Weights of a small GPT-style language model, trained from scratch on English Wikipedia.
Training: a variant of Adam for these matrices, 519M tokens, 7923 steps.
MLP neurons of a small language model. Each row is named by its layer, matrix (up: input weights) and neuron, and shows model dimensions 64-159. Each number is 128 + 24 x the weight over its row's rms, rounded and kept within 0 to 255. Numbers have three digits each.
After each neuron's rows, "fires in" lists the words (lower case) most often at its 100 highest values on Wikipedia text that the model never trained on; "fires on" lists the tokens most often at its 100 highest values on Wikipedia text that the model never trained on. A number after a token or word is its count.

L5.up18:127121110065131080125074149129121158126126179130091143131121161125133123132111148087124152144123136180102110108116158118115156126087133151103142096169099138124128097109151118122128122105086095129148161123123135118120089128129147128149141157145110145096119122076091171133116143129119166076
fires in: "was" 19, "has" 10, "joined" 9, "from" 9, "and" 7
fires on: " was" 19, " has" 10, " joined" 9, " from" 9, " and" 7, " represented" 4

L8.up1312:131104094087084102120160155132112211154139118168158108111109143130132138113104143144115100127133131109155128084114153140101125124155136183119094110123142109132157114120179146127140114116116126149160144116170130125085119109151205099148146136103123186097134147155094123139168125133129111129
fires in: "to" 18, "lab" 18, "of" 15, "merlins" 5
fires on: "L" 19, " to" 18, " of" 15, "id" 5, "lin" 5, "or" 4

L5.up1306:101131120080105169103146146122133148146095166123115140067126154110104084162128112154119139114133137113106103135152118138125169118128109131112169153131103131112108099123122075173124132112151118126102169089125134114128089131113115100129115142136123137118125128169128083150176149109148106153
fires in: "of" 35, "other" 11, "most" 10, "that" 5, "both" 5, "all" 4
fires on: " of" 36, " de" 13, " other" 11, " most" 10, " that" 5, " both" 5

L7.up395:143090108088123109120124159098145132142126119151136145085110121101134103129109108124120107120141109173152135092130122141097131123081114155157146098117126138121079129106158111107118132158113120078112132154132134106135122150110161143079138124120080150073117139101081153142163132117146103073
fires in: "other" 19, "both" 13, "with" 11, "of" 8, "by" 8, "more" 7
fires on: " other" 19, " both" 13, " with" 11, " of" 8, " by" 8, " more" 7

L10.up195:123113105109172110143133109122122151148119144086124151097115157126137158130124140108101130115145144100120125072110158159085164152149118120150113142105145119165109112089118136120140157149122145086135162095091110170123099130163128126121080117088109141098133138077138134154167163140146117081
fires in: "a" 41, "round" 6, "only" 6
fires on: " a" 41, " Round" 6, " only" 6, "s" 5, "o" 5

L7.up654:104141120114171115099164124110103156133140127113171094114137153123141113156120118140129140098137143111124138126191159142080134100126146164159146135119100153114160133119118169128134123121126181117106123140172140095134127118114157140111163131097150135134123105131139128149127147103153108121
fires in: "that" 59, "but" 13, "when" 8, "however" 5
fires on: " that" 59, " but" 13, " when" 8, " however" 5

L7.up90:090088128083160135112099140111136137142114160183128134147133139118128157161104125145096107107170104093118122122156114148085131179100133158106079130116133114168119151103128159145141105093139147115158171089119126115112106150079146120137101133140126128096093115202109105118163121099125103131
fires in: "of" 17, "its" 11, "on" 9, "to" 8, "for" 7, "it" 7
fires on: " of" 17, " its" 11, " on" 9, " to" 8, " for" 7

L7.up252:143113116131154143119074098131134185131125133157137130148110132120133133125119122107111117101091128130116125142123122136129132100119115166143153099113121124119143139107063103117156159086125129117148176085163125150115104105103150122118171123125153131088119109149100088075168144125178124109
fires in: "the" 41, "first" 17, "original" 7, "a" 5, "same" 4
fires on: "The" 26, " first" 17, "the" 10, " original" 7, "a" 5, " the" 5

L5.up641:116145108113155128115112119105161078120126107174131121084142161115132135208107133135133124125065144124134178126139133112110147162108120112163133110127134130153114088091138084118140100177132131136110171084109109140143099122121179147117138114125114148147121132112150128150166142114091141131
fires in: "s" 99
fires on: "s" 100

L10.up1223:129099101127158124094119156112146173169111152110107099068128148082144095121126137139129126105162148120150093087149122158077111150111136156175178130107119165122126135106089158142155127123131112118140152120131148083121109186080145130072088142170132144136107110138152118079091067130120170112
fires in: "and" 92, "or" 4
fires on: " and" 92, " or" 4

L13.up1305:143122118091109137159126092129178126144110144133134070105119116137145149102162144128113134124131082110168149106125110171121116141093084130140117081110140128178171156122096126160139155125141136079126148109120132121114150082112131152117104111115128119120153151137118156125136106141139129125
fires in: "a" 57
fires on: " a" 89, "s" 4

L7.up1099:129083108105097146118123158178126132149171086110139089144151108128123136104112134146131153109109122154152146131120130125131176137120131135137093124127129140143127111123172161124150147147146138110145121143165100140092146137133155130062147139144116182130102168102107145124173132094145156102
fires in: "of" 36, "infectious" 6, "through" 6, "to" 5
fires on: " of" 34, "f" 14, " through" 6, " to" 5, "for" 4, " Al" 4

L5.up1192:095120139112130112112126129144135120159123194108124121134094143134128108160140115145092153113103107131125129150159149119107144119116117145141150122133107130117128139103123152097157151078121117155099155127122127153105164119100107153135128159100136111140105144176121155096180140113146104111
fires in: "to" 56, "can" 7, "for" 5
fires on: " to" 66, " can" 9, " in" 8, "in" 6, " for" 5

L10.up274:151094129128113128112182096128161135127098159150123090102160137129151155154065110137114168088117092100158109157126139146097167133091105119167124145133147133101111099100111108130158104118147115119115092124172132115163092138092126151118159113128143142106153132155134109144122118099146105110
fires in: "his" 26, "the" 12, "not" 10, "her" 8, "he" 4, "being" 4
fires on: " his" 26, " comp" 12, " the" 12, " not" 10, " her" 8

L10.up740:116110114136113143123156171146142156165115114093151117117111154107122107135143119084116100116137099109135152134095138155081165122118151134139135115161156099160111110105126186110152148075126111141134156136140121148083156118099154115098123179099135173132098110151092110106161134100158131111
fires in: "of" 31, "to" 28, "by" 5, "in" 4
fires on: " of" 29, " to" 28, "ob" 8, "ce" 7, " by" 4, " in" 4

L10.up834:129155126103147134106121112121139153133132114116149138143161151078109102127141125118112141112103125138139120117136146110100147102150119140144137131145109113113103095126156121098118148121132155132129131155134123164133103139108125144108124100141151157142126137105092096124123140118146105143
fires in: "the" 32, "place" 13, "was" 12, "is" 11, "a" 11, "first" 6
fires on: " the" 28, " place" 13, " was" 12, " is" 11, " a" 11, " first" 6

L8.up532:125115108133176150137135137135089110182147142131099114132122139127134128153090144108103114090134090138128098133107173099133144136102112140152123124162133141144118116114124173113134158124127169097154146095176140097089136118110143113095120148127134153132155135142137134102099160094154147131
fires in: "for" 28, "on" 14, "to" 9
fires on: " for" 29, "0" 20, " on" 14, " to" 9, " re" 4

L13.up1110:120151126106166131130143095134146146167099129131104144132127116112137150138098164099151130097145109082116122084138121143079112116108098147126104113115113163109105140114142098140129141109172149119115152139139132098137100123125126137163101098102114158133124127114121099167181137130186130143
fires in: "are" 15, "be" 15, "was" 13, "is" 13, "were" 12, "being" 5
fires on: " be" 18, " are" 15, " was" 13, " is" 13, " were" 12, " being" 5

L5.up1341:142145135075148129135111104164139146131136164152117121155131132134134153133128158109142183128146140124137116135134179141107142136150116135126143122172122118129133162104119173107139117083072150105105157123095117136110075125114097139181122119114088124105112153102097151158148090116188157103
fires in: "died" 15, "became" 11, "was" 10, "carlson" 8, "as" 8, "from" 5
fires on: " died" 15, " became" 11, " was" 10, " as" 10, " Carl" 9, " from" 5

L7.up397:125128139102126112127140125091122151157139175162083117088100130111136081127135143185057130146140130143156159126178122127110119171109137125157130140119123140148125114101130162117147120105118129142094144068113106119088095123081124127142137140128137134103121145151124114102178134116124119142
fires in: "at" 24, "the" 17, "to" 17, "of" 5
fires on: " at" 24, " the" 18, " to" 17, "s" 9, " of" 5

L7.up532:108140111110108140137123139129148096162108139142089096111097141125178143153111136164110090112131131123139137159149105133086159161113082116147137169119168148152109160118106102128130113111131131117103137078122136128142080123114149125127120118129105144089145147171157134135150144118174142129
fires in: "s" 99
fires on: "s" 99

L7.up692:148137124145132110135094094127143163093134180125089130170145172130082147132123148121103117120122136114166104129154135129130146192105084130119126142135080129105148105123095125112126134080118140154115149087140116142101125128086125142178139080141123155106174116129141166152142107126134130121
fires in: "his" 41, "the" 15, "its" 14, "to" 12, "became" 6, "as" 5
fires on: " his" 41, " the" 15, " its" 14, " to" 12, " became" 6, " as" 5

L8.up697:113097105078111134125118122129139131115103188168131101122113175124101170154138133158094132107132156117157098117118124121098170147109083120140149171138156119130122110121141113120119119096167122133098182110126121155097122137116113125122133139102097149126082147123154167135162131114137113144
fires in: "at" 25, "more" 13, "of" 10, "on" 6, "with" 5, "moreover" 4
fires on: " at" 19, " more" 9, " More" 8, " of" 8, " on" 6

L7.up1211:091128101126120150119119119144134149123102124138105108132109174093128124150110102107144058130090149101141159142121158109121177116101111155155092187126110133104105140110165119095139181152099147147146115098130105168115129131104129122088109143154148122099106141168170099170167153140086111137
fires in: "the" 15, "part" 9, "in" 8, "second" 8, "first" 7, "mid" 5
fires on: "th" 22, " the" 15, " part" 9, " in" 8, " first" 7

L5.up834:133144117139135122100139125163109093146152149159157096186140157112120155138056122145116185109073107140108144109146132141132156097092120156121123147139120137101088120104142145108139116130128165133145141122136122142079089102078147123121149113107159137106108152127121146159132110111123113121
fires in: "on" 100
fires on: " on" 83, " On" 9, "On" 8

L7.up267:104100119110150127114114092143157129159141171093114131115121123047119126087120121149150188109115096176094126119141155114114113111150085159146163123167118118114121138120086121096121096127107112110131222126137126109148153124139135148125106134113112130166162130141106192102130106125196105104
fires in: "against" 17, "to" 13, "of" 12, "a" 6, "for" 5, "and" 5
fires on: " against" 17, " to" 13, " of" 12, " a" 6, " for" 5, " and" 5

L13.up66:132082085100098129118152117142122111148127137141128150113148131117093139129155139124116134115137158162108108144141157144087169162085085085138147131126119152125098151118107121100130118101132168121104136139138105105123105119098132112135126103160138172123149162142103104102097156132135140133
fires in: "made" 30, "make" 9, "making" 7, "created" 4, "achieve" 4, "launched" 4
fires on: " made" 30, " make" 9, " making" 7, "ve" 6

L10.up1041:108144109109138072094139092167154122117113190095134159101184122108133122156121149140120134125103118101112115105132172135083132094111128164130144111141097151099160159123103097158142103075125177103110172121125129114119146093113122130111130111139136135150097114133132129122124095117148117097
fires in: "that" 29, "as" 19, "than" 9, "well" 8, "however" 6, "called" 4
fires on: " that" 29, " as" 19, " than" 9, " well" 8, " however" 6, " called" 4

L5.up980:138148129096149138114137140154156139139164143095096079158097144098143105134150129137097143128104129155156140126154098169141121171138134082121154149174093120140102141110115162153146107104107113123054126060159114102078119156121147127137117091097110121095137133129153202153109092109144150109
fires in: "to" 72, "and" 18, "with" 4
fires on: " to" 72, " and" 18, " with" 4

L7.up353:154118129125150139108155131134133122096141137111127143104107153096153124153118154102154091153127076112151169132098146147120167130120118139132095163114089137137134103131106143084146149148096122114125133083147118126109120145101144123100171140132113122097148105131142123095125134135134110098
fires in: "of" 25, "from" 12, "early" 7, "to" 6, "s" 5, "and" 5
fires on: " of" 25, " from" 12, "s" 10, " early" 7, " to" 6

L13.up658:116127152108165126141147109153122089152122134125132175172147060149160153118122153141156155072144127115187108117144144183132144152119090103151106150091130170136133149104168125108145128167130147100125126126119114147124150126115151130051090115090096148097118151094109128142127152160073150156
fires in: "a" 48, "d" 5
fires on: " a" 47, "D" 4, " A" 4, "s" 4

L7.up652:158098119106140146099132129125153171090137128138141102142129143149112163127096124079138160064147121123134109097099152156106139111134100175138109140130144118147170152130131174142160127096122135122152156149107103136115082095118111173109144119094188159098127128120117084095136118135134094091
fires in: "the" 26, "no" 18, "a" 9, "0" 7, "nothing" 6, "this" 4
fires on: " No" 22, " the" 11, "No" 9, "the" 9, "0" 7, "a" 6

L13.up1086:137107124142166110115142129174141153153154070152111136129114131120147099147140134103123156099140124143182142138135144118106161180095085143124112145127125138168103147137138146099139134125133112098112129078116073118157142155088170126100104082121129131094115130131127139069120134101107121091
fires in: "to" 29, "of" 11, "achieve" 5, "with" 5, "make" 4
fires on: " to" 29, " of" 11, "ve" 6, " with" 5, " make" 4, "0" 4

L8.up1161:130142119085124095123093122094139177138145141092153122121138137143109166126132104108086150103122138153102143105115163143109139134124134137151144105113103127116141122107103093122191134125094127123151150099148093118152110150141153145118110131083137122150101121123129101149159149122098093119
fires in: "the" 37, "one" 10, "a" 4
fires on: " the" 37, " one" 10, "sta" 4, "pa" 4, "a" 4

L7.up274:129095109122181114103126127151156164126132149139120112144126103113112149162151100149141134101108092119160124110104131133123158133097136137145123139093141139155167156088112179119159156110107142103099140120139086096084154137112157139086092146098143168155086171142123158144127124130122122113
fires in: "of" 28, "in" 20, "65p" 4, "40p" 4, "36p" 4, "45p" 4
fires on: " of" 28, "p" 26, " in" 21, " b" 13, "b" 6, " no" 4